Weights of a small GPT-style language model, trained from scratch on English Wikipedia.
Size: 16 layers, width 192, MLP 1536 tanh GELU.
MLP neurons of a small language model. Each row is named by its layer, matrix (up: input weights) and neuron, and shows model dimensions 112-175. Each number is 50 + 12 x the weight over its row's rms, rounded and kept within 0 to 99.
After each neuron's rows, "fires after" lists the tokens most often just before its 100 highest values on Wikipedia text that the model never trained on.

L6.up39:32 51 44 52 53 55 65 36 43 42 67 58 61 37 48 56 54 67 51 64 42 71 51 64 53 45 47 65 68 66 56 50 45 63 49 42 51 43 45 69 63 30 63 56 33 54 55 44 57 53 42 53 33 51 36 49 66 63 65 64 45 52 48 45
fires after: "| ", "\n", "5", "D", "ere "

L10.up272:26 53 58 47 72 52 63 36 70 71 58 48 50 48 56 55 45 49 46 63 62 58 54 54 49 37 60 36 54 53 66 56 55 27 62 11 30 63 57 69 37 31 44 47 57 48 41 39 51 60 30 49 39 62 25 35 36 65 51 47 43 46 30 64
fires after: ", ", "to ", "were ", "was ", "m", "h"

L13.up1170:39 70 57 51 59 56 53 49 60 59 64 42 60 50 65 52 40 24 41 45 43 64 64 70 41 42 24 52 57 52 59 51 43 65 57 62 47 64 40 63 73 49 39 59 27 62 46 53 36 36 47 29 65 52 41 52 49 64 43 43 59 52 26 45
fires after: "f", "F", "B", "b", "a "

L10.up1085:12 52 57 57 46 51 50 31 63 53 75 56 73 44 61 51 44 64 52 46 56 69 56 39 48 47 59 24 21 58 59 49 50 42 60 36 41 50 45 50 85 63 72 54 39 44 58 43 43 43 31 46 43 69 38 43 25 56 51 46 31 50 49 36
fires after: "H", ", ", "was ", "\n", "is "

L10.up402:36 43 50 40 37 56 54 15 62 48 82 27 38 38 45 34 59 64 76 65 46 49 52 57 42 55 56 52 39 72 54 61 59 52 47 47 43 40 43 47 34 39 58 50 59 37 66 69 46 37 71 41 52 46 51 69 48 49 45 60 39 51 34 57
fires after: "ch", "D", "J", "Ch", "Al"

L6.up869:50 46 59 61 46 46 42 54 60 61 62 46 71 37 44 59 47 25 49 38 32 74 52 46 45 50 36 52 53 48 43 56 51 42 60 47 45 61 54 49 53 15 68 64 49 31 72 61 37 68 39 49 53 45 63 57 56 55 30 60 64 51 40 34
fires after: "| ", "U", "N", "P", "R"

L10.up106:47 57 56 76 88 31 44 46 60 37 72 59 58 34 59 46 36 50 66 41 57 33 58 67 48 51 58 40 36 48 36 50 43 52 43 43 64 35 61 66 47 52 44 59 41 67 73 61 23 47 47 52 24 52 39 40 59 40 44 69 41 57 45 27
fires after: "S", "R", "St", "Com", "W", "r"

L13.up1145:43 74 30 39 32 40 65 52 42 48 39 39 52 31 44 47 55 71 54 41 51 60 55 39 45 35 30 50 73 45 57 60 39 60 56 41 45 39 38 29 57 49 56 63 31 59 52 55 50 53 45 47 22 58 36 19 49 43 58 48 55 45 39 46
fires after: "v", "di", "p", "ec"

L6.up745:61 50 44 39 43 52 32 44 57 62 51 55 57 45 52 46 44 31 47 50 44 59 64 66 16 42 50 46 64 54 48 45 53 54 52 48 43 62 54 37 55 40 60 62 48 32 46 51 50 48 42 54 46 46 53 58 49 58 45 73 58 47 44 33
fires after: "| ", "N", "(", "G"

L10.up306:61 65 37 47 66 34 42 51 63 58 54 39 59 36 53 56 54 36 37 49 35 47 49 61 42 53 41 51 49 28 52 63 48 69 52 40 44 48 61 74 58 61 35 73 38 49 37 52 60 59 17 46 62 45 45 23 53 49 41 38 57 45 33 30
fires after: "C", "c", "{", "In", "I"

L10.up1083:53 38 48 52 51 26 54 41 64 48 74 34 83 33 60 61 33 61 76 49 30 43 49 71 30 58 60 51 45 32 58 61 57 62 62 34 42 60 49 25 57 36 69 55 40 53 60 64 45 51 54 56 38 71 50 50 65 44 36 57 47 49 47 47
fires after: "Ch", "J", "ch", "em", "gr", "es"

L10.up817:39 61 41 46 65 38 75 44 62 56 63 33 54 50 55 37 45 43 41 49 35 42 58 47 24 57 41 59 61 35 46 49 42 42 60 54 36 69 59 50 74 65 30 67 27 44 45 64 43 62 39 49 45 55 42 51 57 57 64 55 57 70 43 39
fires after: "c", "Pl", "sp", "pl", "C", "comp"

L13.up1094:41 76 36 54 52 46 49 43 57 49 48 46 64 22 41 25 51 62 54 37 53 52 52 39 32 40 54 48 56 25 63 55 39 58 49 60 41 61 43 32 66 62 70 47 37 38 43 49 65 40 34 31 58 53 33 32 39 61 41 84 46 44 39 80
fires after: "v", "di", "ov", "in", "iv"

L6.up46:44 57 65 63 37 54 59 49 55 42 59 50 48 44 50 49 56 57 45 79 39 61 53 51 61 37 50 40 56 37 45 50 55 43 40 55 52 42 59 66 60 36 68 52 36 58 48 38 51 75 32 67 41 44 47 62 53 59 72 70 46 63 41 45
fires after: "\n", "| "

L10.up1425:38 53 62 63 72 39 45 57 51 50 63 59 45 43 69 39 26 38 41 40 36 52 56 56 48 50 34 56 45 64 58 59 43 53 55 60 48 48 52 69 58 47 70 85 48 52 58 64 17 48 43 57 52 32 36 40 57 36 45 72 48 41 42 36
fires after: "R", "O", "E", "W"

L10.up941:47 68 63 46 28 43 26 38 47 60 61 41 45 52 52 54 33 48 59 76 16 48 54 60 47 41 49 39 38 49 57 64 49 51 51 54 53 52 40 37 59 56 69 43 50 47 61 63 36 46 65 67 46 47 64 60 46 48 61 48 55 35 58 56
fires after: "str", "Ch", "Au", "ch", "Col"

L13.up269:38 56 63 56 61 58 51 20 47 62 80 33 63 55 57 41 49 55 46 36 46 43 42 72 29 54 45 59 69 74 45 46 55 69 49 62 08 55 54 53 53 41 52 61 42 49 63 50 51 58 39 21 66 66 43 50 30 56 53 57 63 70 52 52
fires after: "n", "f", "o", "Wh", "e", "b"